config = dict(
    n_layer=8,
    head_dim=64,
    d_mlp=2688,
    vocab_size=50257,
    norm='layernorm',
    positions='learned',
    tie_embeddings=True,
    parallel_block=False,
    init_std_o=0.00594,
    lr_mult_o=3.0,
    beta1=0.95,
    lr_head=0.00639,
    warmup_steps=200,
    seq_len=1024,
    dataset='wikipedia_en',
)
MLP neurons of a small language model. Each row is named by its layer, matrix (up: input weights) and neuron, and shows model dimensions 80-175. Each number is 128 + 32 x the weight over its row's rms, rounded and kept within 0 to 255. Numbers have three digits each.
A block is one neuron, or neurons of one layer that tend to fire together. Before each block is what it responds to, as a language model described it from the Wikipedia text at the highest values.

Tokens in the middle or toward the end of multi-word proper titles (books, series, articles, organizations), such as of, to, Story, Investment.
L2.up298:164150114133184118103166129148115142104099171139114128084072122183183139058086154096138099113070116152088115123090091090143127135178122135094147076092147090110167132097161132135125074105159125126087095166143176085135145038111097069129147108147074121103140201139117174123102172170128142189
L2.up512:161120114156125109065125117108078085144140105142145088102100129239126137090176142185161158141098148102162163142114123116131191172147123095084167094117141166061132131135073128129149164167102164078149156114118114138083112068131139104116136128172138111194123089131139097093106142119120098131
L2.up2001:152108101146191111121142194136137115115157230126094120060016155128183120090176189137113106086112116105096187187108054071160174108144149049094123087107121076109119076106119140145153161096161157151138111159095159074120110094059139134139105160137109120113078180138138138153134190126083174127
L2.up2220:133165068069116170115114159134101184118118180148125116116127162078166114130130104139149084110160084100117112102138135139083146120147155128117157089116131094092142126101159135110083121142129112144109176177119207097138112126134098084072168069159156099143151195101145145140141171155118145117

The ends of middle items in comma-separated lists, often the comma itself or the last word piece, such as 1995, clothing, jazz.
L4.up2022:099153071151136119122113140121159104115111043099126052132120142107158122120116061121222124119173151110098078108131101141113094143158099143107132153162182155139136140179170144136111099114163169087168184116116143182111114090100094112110138167095136134158127137097177131141117153102156146148
L4.up2681:132175101143126111114137143085159132102091089101137110204092158088119117111143124119246097117149158131095121141165100169148176150162132148107113101173179151126155140184085128174139156088137120110178135081118144156135142081168145085086136120138180111149109093123131134115100108108102073164

Words describing physical place, terrain or structure in geographic and architectural descriptions, such as slopes, river, above sea level, platform, ft, off.
L2.up36:101141113121078110106097076163172124199094122205161158111175137089162129147127086162130101109128094110149144053099107167172097124107166141113104170123142111126077156169109143083128113153128065114154112135069153114168144135111189102102160175120121160121121081168124105098096084130082122081
L2.up344:170077122090153146140123113095116148181071134072204066087104132161139162102131097147156139086131111189144134087098136128154108173139155113180158150122084131009110112130111140142147126181119132110184115144086135139146086143165191149068100106118157210050131121173151086061094156119126189140
L2.up1679:110120120129149107109121110193098187178142123106136111140149161107128126122150135103120112098126128147143148136144162086088074160104159144134170096112142110084158131113152152135139142187145150155121131125086157095127100173145172101057122132177122123120149120086096104109131115124113213099
L2.up2654:118143108180142106127125078195133149121139102150147197113128108117108127147102138124139099139095115099086107157141093071116075122129182143127129161113088076111128125186116090126114125153120086151173105117048150091125154120114090165124119096139124087144099167099109121077113126143128165163

Word pieces inside the middle of multi-word proper titles and names, such as books, films, songs and institutions, e.g. Left-Handed, Institute for, Total Recall.
L4.up135:143132118130159140137082102111062131197185180085164078096138092113185153077153131133094111147160129084195142133111150042120089170059100082153209130081116136095097181127061121174167087075168111190104115128143127112125122127079149111126175159143134106108213120076078107159152187152150158132
L4.up1432:091108076088186107168138091123084098155153184135137111082100081127136148162158117138225081121069146128134153129128111126058170113164152084082149084064075173098112115064128135157097123092119086188108118145121171034152084077134194097149143131158138131052120157116098156183144186142086170144

The token right before a named title or proper name appears, such as titled, called, novel, a comma, or a table pipe before a film name.
L5.up18:103070146145157133086094144150086109106101154089176120128076168121129082128169095075082109119126158148095129105100124107118102022123156142150087090187061162160132171105112154093110147103146118139201156110104120176110092177202195093111118193110162181172136071123099136127118150154154160127
L5.up432:104120128130186084133123094102129121180133121184131105136154123132160146136197149156120147121157180075148109152062141102172125140115131146141094064106128146112176150114131066139108136095099063141122101134130134124129114136107141153146114121162125103117167156093058176154119151115102168084
L5.up1391:089079022158135130166119079123132099119186146128104154187201123128125137123169090160088140164091144103170141124178137097138154123150072126128089125110132141163083130121153086136064128132088120124128107135062118130151153144121207083145154150092111160159094130132174113140082115110084153131
L5.up1828:126160111120106125118130154120129076123113106089149113076157133156080159131143144085091072127107170128122089158089106120200147131087105112126146124088066132188122141110071113071134116096111058138184165158132096104082188142183146204127095111104156118208099159084220156107143179136144148108
L5.up2014:186085145173125153138082102130136115152148132137105095125151119095108152122114106168152089162112115176128173112105110142140114123216144165134051151099139139151107067130112124073110116177137139125139137153107121116116151174150096090146108102155129160168102105119081108131111200148189122147
L5.up2021:124102128161151131113081146082148104144147084180115093113170113123109103147118092161144093157109156154134150135104105120197122083075151111141078127102090071095088029113118129144065131094088142132166132167114168149076115126122090066140064155111185104125226132090143116185111058110092096086
L5.up2321:207141085143166115123141074074163122201182125118027156083061127145132114152128108173115129207072150055123134084121134093135074195103151123101104143059105080123104094141148146130150122095116103180195086093138135153092106102118123107186173123119124127159104122128136130166105117102150158125
L5.up2583:122133181113142145181197077128121161123088166135148161124077167076103098106149093135108056154104087093065155160105136135135097125166167101168139139173105128179127145145134118120109173123125111156099111106136124160110120072072188111160148142079052165149117120139094178127127141085120100151

Nouns, adjectives and connectives that need a following of/to/for phrase, such as Institute (of), Centre (for), due (to), part (of), precursor (to).
L5.up647:133109110131131085098122135127142117165138073104091107098205087128095123101088100141181113098139153102134154131105123126063092072081118104132115172155163132129135125075161183158128177127123075157166064118105154033101120129160117161133073104056149125125126101078146179181127129150101165073
L5.up900:064086067133180118111109128147164157066115134164147103079093133121070148084129094181119142133153077149216107163114152092130070136137120139180140124087120133142064124147170141120130123121163119133115079178109172139092127179075088121171107127091097098070105102156129131150118103131148129103
L5.up1028:127068160078171162129158156134167118079096120104124111123111077107181111094110125122151127096142094118173152099077102096133131093160149143109135127152123134163116115170116108140046042093112166095149161121141119125171150085122119108170134123128155170104156125156049178188116123129081121164
L5.up1036:093113123100202147114098147143107146151091144163147079139127137125176133112104114087156108105065135177129107111066077073133143087186171129145110059068155192049117216121127139132071124120139079122152177168087093096114137173123193158109129123175144150120090127140129142138161120158125156116
L5.up1279:133128121121191106134076118123095104085155164120153100141120110112211126107097076090073191123114107123014139145115149156061106141184138132166141130142036094118145083122081124167096135133205157166099135107096115092093113118166079135087135081093147157130142115094069145138105199104105149067
L5.up1473:163079120120033183109085103150112089144026155177096141124082108117098102152052122120153082177149127108116168158136115132133132124110162133050096129110148187154171174130114145118116108110132109132195107132102126115141084149137163147193096169149145183089079086124130160086150126143149132099
L5.up2373:089102127156114133084162131121095206100066120156159141184115163151178092151145146103117094089117116119145096137187105117127142055112135143177052148208119173198133114157090103151049096210123158154120175138088130083093059157093127046108100145075150124129052113094124097113133164148115138163
L5.up2542:112153118088194141080108101138145133163045095159121137196147147182117134102098147094175123166151162124144103122074144154039139204102102106132074150145123091136132123147111170169139077136194132116086107127126137107092117195151110155109105154065137078141111113119114154213145126106152111120

The word "as" in every use, as in "as well as", "as a senior", "redesignated as", "as of 2020", "as it limits"; also "As" starting surnames, and sometimes "became" or "into".
L2.up1677:059087143140187140184120141122093166126102191140138186121137192165161154125159110160146214098061152139083108127184145136111099119114111142165149062117144161096142095130117161149181148134122136120139111125036147122100132109121104144095126103123112207132117189145154125185112194131161090059
L2.up1940:126177173099135124052145155197107159137121129177063112146085167103125117136118106081142165064159119152116148151112135140142130117162095105084131141154138135131137134116093185131128188166124158137084192109137148165157096098118086083171124126193118156085082129140098148171157161157089156105
L2.up2155:080124116174163117150146164099185120092154164148094130120166194161096109124072065081060115083176170144103146146134110087136118092172171210136120163178117141096132158126116158097122162181136133120093139156106130130173103124147151120112119110131217131118108095171153147129163128162148100152
L2.up2302:102148192119161157071150137106143183119102127130183145129172160073155123117130120138112137112120159150072073172189113078128157128143066113137094129122096126117191129122082154104119156140135147103094131149130098177153120156117137071090116122174102158069131135188078130136125161166139118113

The last token of a sentence's subject noun phrase, just before its main verb, often ending a compound or modifier, as in girl, Fontaine, play.
L5.up112:123159195205127130098147127135076139176173069066101166158122145117135090105148153098122127084180138098114149160136115164149116101162118104147127066088121091139147157112121177163132155108110137102102079144150143169166122148148150147119150085124129117067176126116089119117169102144070105158
L5.up321:079136093133088150050118174139106133200144129133109152104124107101065086095153146102078112146113161089126135198153161189126138150163139139164119103086120159091137138127166137141105154098118123113130134083084127161121184117118163148070102099151116152108109121110118176061121153088172107140
L5.up1570:115136125120121137102153137178101115163145123151119111087123111137116119026111116131091056120079118080135099069129167111186164117100143079093092165141105157100169111142125164177135154112027094110147145154140067118155221131148181102126142129177124139112124168132145215160115121072132149184
L5.up1964:095150099155148108123130141128067119178172152118110131155106117118120126118124075112120110144145141144147103182193148135222154079203165153081108104146183103103065081105090122144116144166092145131102138137140171175107102101124133123125160075123108118140110149123077079147132128093092133152
L5.up2040:137174057131154123107190099137142078122181107118085088103119117117127153068138097123176117158062125123139073121171162149135089131134151140119129169125136083063118171157088087125137083129154077159172168153074134142109165095162167157153127172129153159111176090084130177155175118173156084124
L5.up2114:064127140142168125032167125127088126170181092121138126132131112138075171110216101127096106178126171120117135137147074180188182088155125161124164085118131122102126179080161101160117153142166145104096119115108125178091118150155167113179111058085098148121132063112160152119123096188107157165
L5.up2485:073156138126142180105140088081095076174148099087126158098089165145098156063085127141110140160077162130078053048156153140095184157110129127120134120100183134176138167102100134109168125140165094089118151170106101123108114113155180116086150071100143138176130130151131142160100145146186124123
L5.up2552:100105126181083075062110156163133178166065112171123146109109131120147138102111107148129122127124139155111111104121132183059128107136152105158098108092129159128102151129138167143133173156160110141180101141181150131130111147116107079137116065138117111135157107130128169151121099083095188120

Column separators (|, ;) and punctuation (., %, +, °) right after a number in statistics tables, e.g. 4 | 0, 3;, 1.1%.
L2.up843:081141041153123105120177124096121122151072109060108129126137159123134146158093158132104135188154095128135135065121105038138164135192151171104133082106086105112185171105099163109135112086146134116182122102045056146155158117065140079062170103119132135050183180146070170146144131112099141187
L2.up1363:135135131153115108109156136056153124141107124107124176169048109150165152074108103127124109102130128098118149108077121131127183091107147158084114150148124148094096145138124080121107109156152135175136118048119175118147127168142119130107147171078113129130106184120163117124074147179151170142
L2.up1944:135124133143102112116132099097200122102153163104140133071147117138174121158069195180056165143157095115142124134123085126144067158108133142179098045170102137112155145139143149130088138162193134131141102083109135100146106129080142142149156171134101127094179201093112111110081168104135088162
L2.up2290:119165142113151082141098137104113176081113157123149147130103113110127065135093148132110108109137081089120143139133075151135133123146072138159165107112134098122190115138139152142062159182077117128076110148141106102085094173111134105131142116105142108126145126148189138149095147125117105133

Function words and later tokens inside multi-word proper titles and names (songs, books, organizations), e.g. of, in, the, 't, for.
L5.up81:138101156139135220184083137084105125118121162130104057119089083152112159109098107145133147147104100088124169115132152130100110198136136088109155121095124100058153090108185176114138095050159095160126091130121144097099137087125156135147133099102160114124146118117079170175152130117163155143
L5.up140:138156109125127148137149115089097166114148097156131096121096087180105175073126182146101158164107128152137123150077179163170122079065122123143114105136113149145097083142137168119066146111121145180133169138183085135101123087111080114135187118091114081156119096149147142152128158155112132107
L5.up799:153092124126134077117122106107125116143144124132127134125112102124146096169173147102111091061117098120125098146138173149165146143143083109155131104123175129091172120094129184157130097066142082188179167103180177073180137090151166103101093073102150114068140189136181132116129157116131107115
L5.up1135:101133145209155140110122123123117134140097140134141157074191152166151110158156201181121153106091099113080112114150122120168118100072092148150117081149122213171189077125131161167157088096137143087147084103110181144121138152068124172105102118170178070177146148113133180108161095078130143188
L5.up1506:108097117153224154136067085136144089192154080078126118132107157140114164130124123168148126133117160106171143154121168098102123119145119087126124116120059190148122165110066099129113083073148080154109158134130179110126134063157131107158131168112138132138138125090116142123128142092126153123
L5.up1677:144116116113124128149133101075147185114139096159119138160190134166152117104201128161175135151169125150153166120107160150089147204172157111111126120125121155175176104109118096171158099068127064188126101125127180122149188155122147147151175113176150080158129132094162153128115113132128161146
L5.up2188:113120097169177147118113101097123077111186137108124087148109120128139134102175088082157092107106134126138132182157120105105114136156143164133087167123108107087213126119095124194081083176114146170114113149134166126120056125147170185115110122091116086138162183114152180128083135120145170138
L5.up2340:155132121137235172142108132135125153112121075167079126070128142155141179095095142184086112127106130131115157107128120130158145152121077113156138103115128141146146152121132143153155099089144056171093095087144153124115104118110152145161144114103130157149173127116101151097113068156141147187

Mid-word pieces of non-Latin names glossed in parentheses (Japanese 鈴木, Greek, Cyrillic), plus closing quotes after quoted terms like "hard soda".
L2.up2:078133151133131141180089134142130093117152154110085142193112111131076105127121166092153154106109111136126157092164133167052172108161117067122144167062110194138118154113150212136118115148136131147125121099110091116147111161158165076107109123103133116164102085106128082132140211179087129152
L2.up1673:167108158132167111107146052143096155114129069166153143153148077174088122180135137142120147110144086134173175126154159064112070101123137130134096126134151176159132136145119093121143172124055138170101097102109193149145101172165116078056127124122120104159122160089113132112172182143127092107
L2.up1888:114086122121184140161104135123123161133167078131116171138099094116088139108090105126161087135182159144122157108157117121120138125145083142119148138138136142110146169144059140118099122143113097117108125143130186090137092162111062088083128149135116099147095150140131106165184185117148123109
L2.up2362:126078135139173147125072064148084144097169122114090178104092119145128157116122145078143089118147085113115069107128150111175121116137076119196121157133080167138203166112134113128097161119150142111150135163125100162192128091095162156115139115135132137154182119097165072134092181142157100148

Past participles right after is/was/are in descriptive passives, especially location and agent phrases: is crossed by, was designed to, is located at. Weaker on spatial words like western, just, almost.
L5.up924:088024166102125140073138100113132134143177084102174167119155068143152101088148157158070145083068136152112189072156175117153189173115094105184171140141084155171104185127131088100096128147116102116103134117099078127116163124141152124080095083149122135074141171090059154105129123062109157174
L5.up1077:150179069111124139097195134083179148076100045215155204172181066150088081114151159208143082157093095161130147144127187141138050109156197166150121121105131118128180102111125165140181169115144126114172124077103158160096125140113143028162166127092178141121133079103094126070160078117131145138
L5.up1160:109105116159088154097138143116124121165069078121134101150155108150133097149132114118139121119124101069101129075130149086121143185139100155094125083093114116121117078118100124112131172135139123152114113159082151138096131144159131126074056079154133111129103091117141117078126158129139146136
L5.up1176:157130156149101109104115085110120163136127139141138134190151105153084143114104173109142086082130140106149174150124100104114068135218156090199124099124063166105105079085190185117151172131112079100183148147091123190113083131140149082083107078090138077070185170110103125141156198120095120130
L5.up1269:204115134145096113121145148109114143151089095150094127156097127151158164122115152152122089160099114132144120079107179140128147168162140160069115086142114162149151132129119123108123156118082110071091087125088144122039136160144169135160097101163144135154141095139109178125107156145127178151
L5.up1351:178134117086108121101156079128142157159118132134163113099152123076109124134148191143144146136108164160092098110103211141037133085115122123101141157132093121129160095145094148089091146121107165126147144114113109139066108191126121107153115142118091094069130147097110167118103111137094107128
L5.up1966:139138138103204157165125089096132138110164138107101129125132107124170119153131131127117070164090161159130111142165149122157114100098133113127158139121066119142061104111077143128147104107119134126131202105123140110105067153109176170137144124168186137146210092101067113161158105019181146104
L5.up2136:168174143147176127118124109129136129134142181074071104130111085134127089087186138091151116092087136117073110101107137093085140114112095105095091110165091116169196128076154128112080105145094114143164126143107173170149047180147138069107121094097097144149169119143097052113060108094151111109

Past participles and adjectives that start a modifying or predicate phrase and expect a following preposition, such as taken from, enrolled in, popular in, such as.
L4.up1084:162131085110147152137147152130064146092151132085145135108127143145123125062071117103075107089131101149111141080190113172147171088140126116104141156103173120132110161145117158126070047125092085095129160152130137014093122143118175159102107116126214100152134125143135077129136162104136126095
L4.up1258:132108072118135152084155122120135143130169128173133125087151093144136104094079120120116127112153148144163109162077153128169125120056091110157127142137062108150163148129160142126055081177111135101180174117137133069088115176064204102088115128126208109175123150147086150141105109059110173084

Decimal points (and some commas) between digits in statistics, tables, percentages and measurements, e.g. 16.3%, 22.5 knots, 12.7.
L5.up151:100124137132064145122134152124138151098135099131159125108119145091149149161144108068179096153141107097084126144144142206113110172179130142126097088128136180108141155120123146124165108119178121173141137147110124081121066197072103099106135129142124196133108137135096106079153106072088124094
L5.up1765:116124111139140104131119167177140146147151144167081175141178100152157072128054128151123099111121124121075135139186142130111121178101136160159095034118135131167135118107106104133148138067137126164127123108166182088130135124143174166096174088070143168081089097147172171086168127142224154121
L5.up1798:088127105135149150094113176111182128175164164095110165056165140174142063121158082126137142071194135138098080103193102104101127142159084118182082099153100137121088129104188109145069072108119138089179117103207097094092079136019128154155135126123144132101132149117102156126116151137149177151
L5.up1969:106102158149107088149115109142115130118177124142100171204165126115149128153150166101135135153180104165083112117102128135146154138222146108160151126147140111071181156163042073075168126138128198120122091111081106122173114182116139112120090153116058141116089111133150129128195105126139152156
L5.up2024:061128139127121152112146127132132035182099074136103137109179081127118139123077120138127112146160104138076165103163068097132125066185100124126087136143103079117145237131114211092177069112151098119119152139102053169170110112085113115156127129128071100136129048144160111156126147096154127093
L5.up2247:135053134139216072135135174138101100133127130183079171137167132070162169111104129195130149150130086103136128120161152101087083143104140092157083117151135080070123104198097099100087093172118166110075124085178162117109134082149088156094151143095176154136122061091156125125202103121118108076
L5.up2325:133086090109121178128102165128100166162115081074059138138196156125060103129127170073134097086123099132153098114111112151084167120112144098112125149166152104129160172090115127139173097113156174111142121168135155107142120171101143095124128135147091171108121091128160158160124241112107124131
L5.up2365:134150172186128135094111167064169186130150161127169200145126144165074106112113096180133075169163157173089134129108159144094082104180137110158090123144137077145079134151065149096140170164139191101065156125162139149113123149090100173151146174096106168132140179109133165158156090096178173187

The token just before a proper name is given, such as an appositive comma, a role noun, or a copula: "album, True Blue", "poet Abdul", "was Valentin".
L4.up530:173061118132204122099123102060139074148163107143141144145161138179091128132121099141110116162103132096124159122129130120080107153145092144081068093049077129115146050101141130079110136088073105155121113138048120107093098139118168097254101160147134142138143155124160158140147182098132099141
L4.up1491:103117091172162151127143088079140065169126120147131133143178099140149115128151095114093149134105178162102144138083128041141197156108118155156106183105117143159093121138199169135140136125126104082078092169107137146133189098204160129118130123099103121129178114155098131185137135171154143121

Generic category or role nouns that close a descriptor in music, film, TV and sports text (club, team, show, singer, producer, track); also en dashes in year ranges and hyphens.
L2.up419:092148163125172160143132131113145145124157113174097117113074083148139119133147116180153177158156133063145124230123067104123169145111195144173136093142158202173105164082134094120162155054148158148133180159131119159117145126170098123155137135132108128103141144139151090156142101143091135120
L2.up1434:175162175151132129080176140090141131130170110141139132131118089120097131132171151137122121139149136146124151167069117122162081106144134183177131154129136166095161194136066086154141137128099098095101137130156092191149118154070144151110122098121119088139150114139134134123180152166150149110
L2.up1546:152135128184093112110155128099148089089157143108150143153124125166137113101182096149112150141125110072116116128140123092128127082148124193111123119165114133137087137136099120091141124105212114197182115156129126130091124171136115153132106160161133103116108115056126109131184116188156060045
L2.up2223:095181112166114141102083113111089037074116158146156113144124115151132169179175098121150094156115132109125130068087111146101137068165105184166103111182103098147097111105112114077121096140160156124118106175166109158130140162122149103138131101113123107139164123092120072163129121163148133152

Last token of a sentence's subject noun phrase, often a name's final word piece, just before its verb: Stark·er escaped, two junior officers were, PrRP·R is.
L2.up162:186123103115112152094126183115101162107087135103114059084128140117108140116105124116128127102098170115099119145200111099110130165102184064076202139121109066125150207137109126159090103137097140136200134167073147128144089129108172213157162117202181165173112127137190133106094119078142169169
L2.up1014:149084138179086155149077075066071108107106154106129056144130141105067037093122100107122169108112162159152098129113174147125125084083175191155092128112113112056127158079171128091127133153125122146103196143147126144167106166150131159171163101138118192127183175123146129165125106124119106157
L2.up1474:052095148153167114134076138155142121129144087126227151090146119166153167138161150100144113144176120190130145164124164091141146143097102105125142134136029180126132114114094117166083122193142097096148110169115169152164090127160092143113130101056160123148034164160147120102140110115152124156
L2.up1897:113083159130103150118146163155084155150150057129175085092106119114107101111195143166130123140119098119130128164110144145141150101098170121156155193092113083146180155093121111148094144126090106187160179129066132166121120109145166174178156109132125122142116169118113167152049164128140154168

Commas and periods inside numbers (5,060; 25,000; 6.3), plus commas, semicolons, "and" or adverbs continuing a descriptive predicate (was dirty, ; was known to be a bigot,).
L4.up591:123182145105140155122161110203134099131117089097098172095156119103160138115147091036123107152128146105118158147108128152121078161107121159122132155103123147152173134119090155124068138179120095164083167112158140148120193132143193126081105120084148146112139170150144107108133104191166115095
L4.up615:136110139202132113070129107156156173154140115152056161105161100107166119145158161129161108148158144114153095088120106120138069126137137137165103137146163109113141134105086217143068164108118126068140104078131147090171104147141105132125095148126146098148090096138144085108127153174139159130

Tokens inside an open parenthesis just before it closes, mostly decimal digits of converted measurements or wind readings in tables (2.'6' in, +1.'8' m/s), also punctuation or words in parenthetical translations and notes.
L2.up212:163103140170119143140146184173097175131107075148120160083178129110111164135162119131081132130137114118098179187107124127043097125144137233150066145165089105100120088121156160160136080173137127127146105105130131141115124140131094119157144105129185066205138176103106094079207081090125166119
L2.up496:139136146125115128138150123099085117219084092160100100160128124095125172117134120155126094094153150143080136153222134091103138104114175150160122182195096140200157079088110212124121097140128069155133171103121184138133136106102145144109157071144133117125124162115165152157123099148098191133
L2.up1159:145151065130097117085108135076128115130105107085113124171131188133127134135067152149116109104146111072126155140105107156071127137135155158126088118173145124154148126136088178119040157088110122109128138204132150131150092158060123168097102128135096133106161168155142104151196146088088096132
L2.up2544:132083143158154160141105144138108163154135048095108117129106190115124136128133160110119117134132132186026142170102113148066135132128155108153160089141129123118113094168129156101161112127177112117175125127166129137148133114114135117101129054165149089167147151073167144102180053090079156127

Final word pieces of non-English surnames, mostly Slavic and Eastern European, such as -ov, -ski, -ić, -ova, -escu, often in name lists or tables.
L5.up215:077147138098084178127124143137160127125150150077115075127134105132163053089101150149098168129102086143126179153155128084085143096107127150123161134128118164150177168118109171113082079080100158142145056084119104166137141074154117111046136090153081150145139161143094167104173117118101182108
L5.up256:158142162121137101129116139186171087162149122121116121133166084109145092156106104099087119127112171135080172088111141029129135158115126079142139146076126091070120161117142117117076144119109128135160210127132200112164080109103110127124188137142079128114146161121142125099136141165154102110
L5.up273:151128138139108180138116148092139155121144119078143118112123120136085135118110111121086106167121098178098154118117160059109126127103156160174133103081122142155141124106138126109192089141114142099123126166093105145082120169194158149135127122117102146143102122080148146117101121108140064143
L5.up678:147129148159105165161125142141125128201078144106139148089149160117152149133120128171170146144186123100055125096128147187134089137109113073114151071201179117079183153135107154127132123102141163135120091147111122076138197148116129089082116139133145091115124117125098154132151056117115147081
L5.up697:168179166191128124125098120139149081129154133124174146117093113141160159110113132156141118129131112138146146125113176081122158088079170075144101130111035100115148155089192184111104104101069107155136156163131128099170172138098118118083183176051087057104121127164139195147137167138122108095
L5.up1461:180130119189155115105116103091135147119123121192134137122174132120130083118156103114137153141113145162119154152106127077163110065075164121141135180091108075085092102172122183074064134073110127101146148140100166108135119134146103091122148125092149043154118134142148176109137146112134087053
L5.up1877:092206115120152117194071148119107082127103152129114101107145134172138180115117141118108080110127072113144202158142035143156093134110136131134100171156127097114092132112101128150102142129122111155137092092121144081127084127112154082141161130143078154165113103131174123133205197084132179116
L5.up2100:222171140141104146120067177105092146190134116138189143130111109155112039088136098132090121105094090158107101106133095096138108051176172067111131125106112125157153135147120172053132128075114169123149143115124157111135107139121091103159090138134070109192146080164184181101169171041093160162

Abstract nouns, verbs and adjectives of effect, cause or judgment after a copula or article in explanatory prose, such as detrimental, threat, due.
L4.up1591:101199083146163147114123100152117089067109128165125078123169075146075165134103144156183108093127129146113108104052115082118155126130188125148107127140159121104138182145152113149141149121164128132074134117135183178151179120080101128145125126122145144166135125108126137183225224128119107178
L4.up2090:108064133148164136118094140198080124102119153121068082159149125113106140062165137124091164102155146125142103151172143090129128164094113130120125113135110141102122193153139138177067113108150169126166122162096090131120157116135080172075120113147132153145149089127151092122179181103064129104

Last token inside a parenthetical or list item just before the closing bracket or comma, often years, numbers or codes, e.g. (1994), (b. 1962), (CA).
L5.up257:131156131170130129078124148127136134154085123096138118141110196074087107134152154143150130109134118142142131187136128178121130106126155164255150160124090110121179162132101215103167163149100138103143152053138139153133162167220166130150067128188112174162167132147164068155103123112113108158
L5.up1168:136173108132129141179137119168107139164126165110084169131059188066174124129172151036111123151112149088121072106145114126090113116185154142134116113186125150154117177175114208136152185107164148132164184132129122184060112095120178131108170127115150110132156131200145131125149114075132122150
L5.up1466:125121187114131185131142114083107115126156124094063119172082168100093116143137149122119102159098136149103186139140192123116123168131207118138082105129069137156150147129101134171217095109159163153121084096096154108100120061172078129123130106139118127154147159137149112080129116138109155136
L5.up1468:139200096092116121123131183111157085072157101146053200121086078124180132145115088151105089139095123141088119187098084202086139104124176121118138133086133159149102133147108131136190210103067148102100173185149131151152114039155076129143173140131114118144129133098153092163130049071118133129
L5.up1536:202155118121087210128175131076138164190131104134101156096118107106153104083154116074111093169154152173181151125128184197111168051162066128104132076136165138105140168142143141095061151110049112112122143083128201050096058113149120122199114121111144161116134107152160083133106111143106123100
L5.up2116:154113115168149161161188164116083113159142093095081152174141188067153137131165128134133107135154144151103163151150124167058179115139174122149115139084109183136159084141125170125171151125139126082181117143116067140103120134109113084141139050132168108148186139088144107182178061146091089150
L5.up2568:130116123131050084168110158147129172163144192137114126143116187110119119149126109109154153156100122176122125121171137168097104107183126103153095081100118112092133136160116136127097104118145097119159165126148138127191122100157118097144162132119144199177134135154094135133115143158125129098
L5.up2658:118169133115075159104167103057072134147112095060071182158121219104109128123160097124120116109156159149111105186126148186089113079128136159159091103110168150130175115129109075123208166152107103104183074102168133161181143102154086105161111074142176140182092132132111045094120085130080147138

Final word-piece of a person's multi-token surname, often Slavic, Finnish or Romanian, in tables and lists, such as Semen-ov, Mukhiddin-ova, Tep-per.
L4.up875:151151194197166131119087059141132071175213164130165093126169192088130125085099124105152078127158121097152101113144137112151191116175099166129104151104102151113075147159111192159124130077136139087138092105143140129173107112144137091121114162103054178141108122130091168153154133088105188074
L4.up2167:135136094180117213138133092156158147120089163122118121172150121131150168098169103096145128087120133163162120114134119191142136043127166080098063155145113119165075092129116139165105114092097143115123205186064155125102115110134111093120120147125090177115150137075139160121093152122132139151

Final token or word piece completing a proper name or noun phrase, usually in running prose before a verb or comma, e.g. caesia, Irwin County, Curbishley.
L4.up992:099184109150136131147141153124160126137081090120070136122140135094152104107136166141135051097151187095133134133191128091118121104149081111134078102128150174134073111076161093102124145164155132126158133128124079141198098090178133136062106089156096112091160088095089113096107121135120149125
L4.up1595:118091121140132109116186095155104098160143097148130127123101126139146115128200127112114040155113167085084153182149071158142124115143148124145158081172105149166126153113134180100155158122131094101100120160157133148161100129149101168194161096095129111181119082132115135132173139154151186115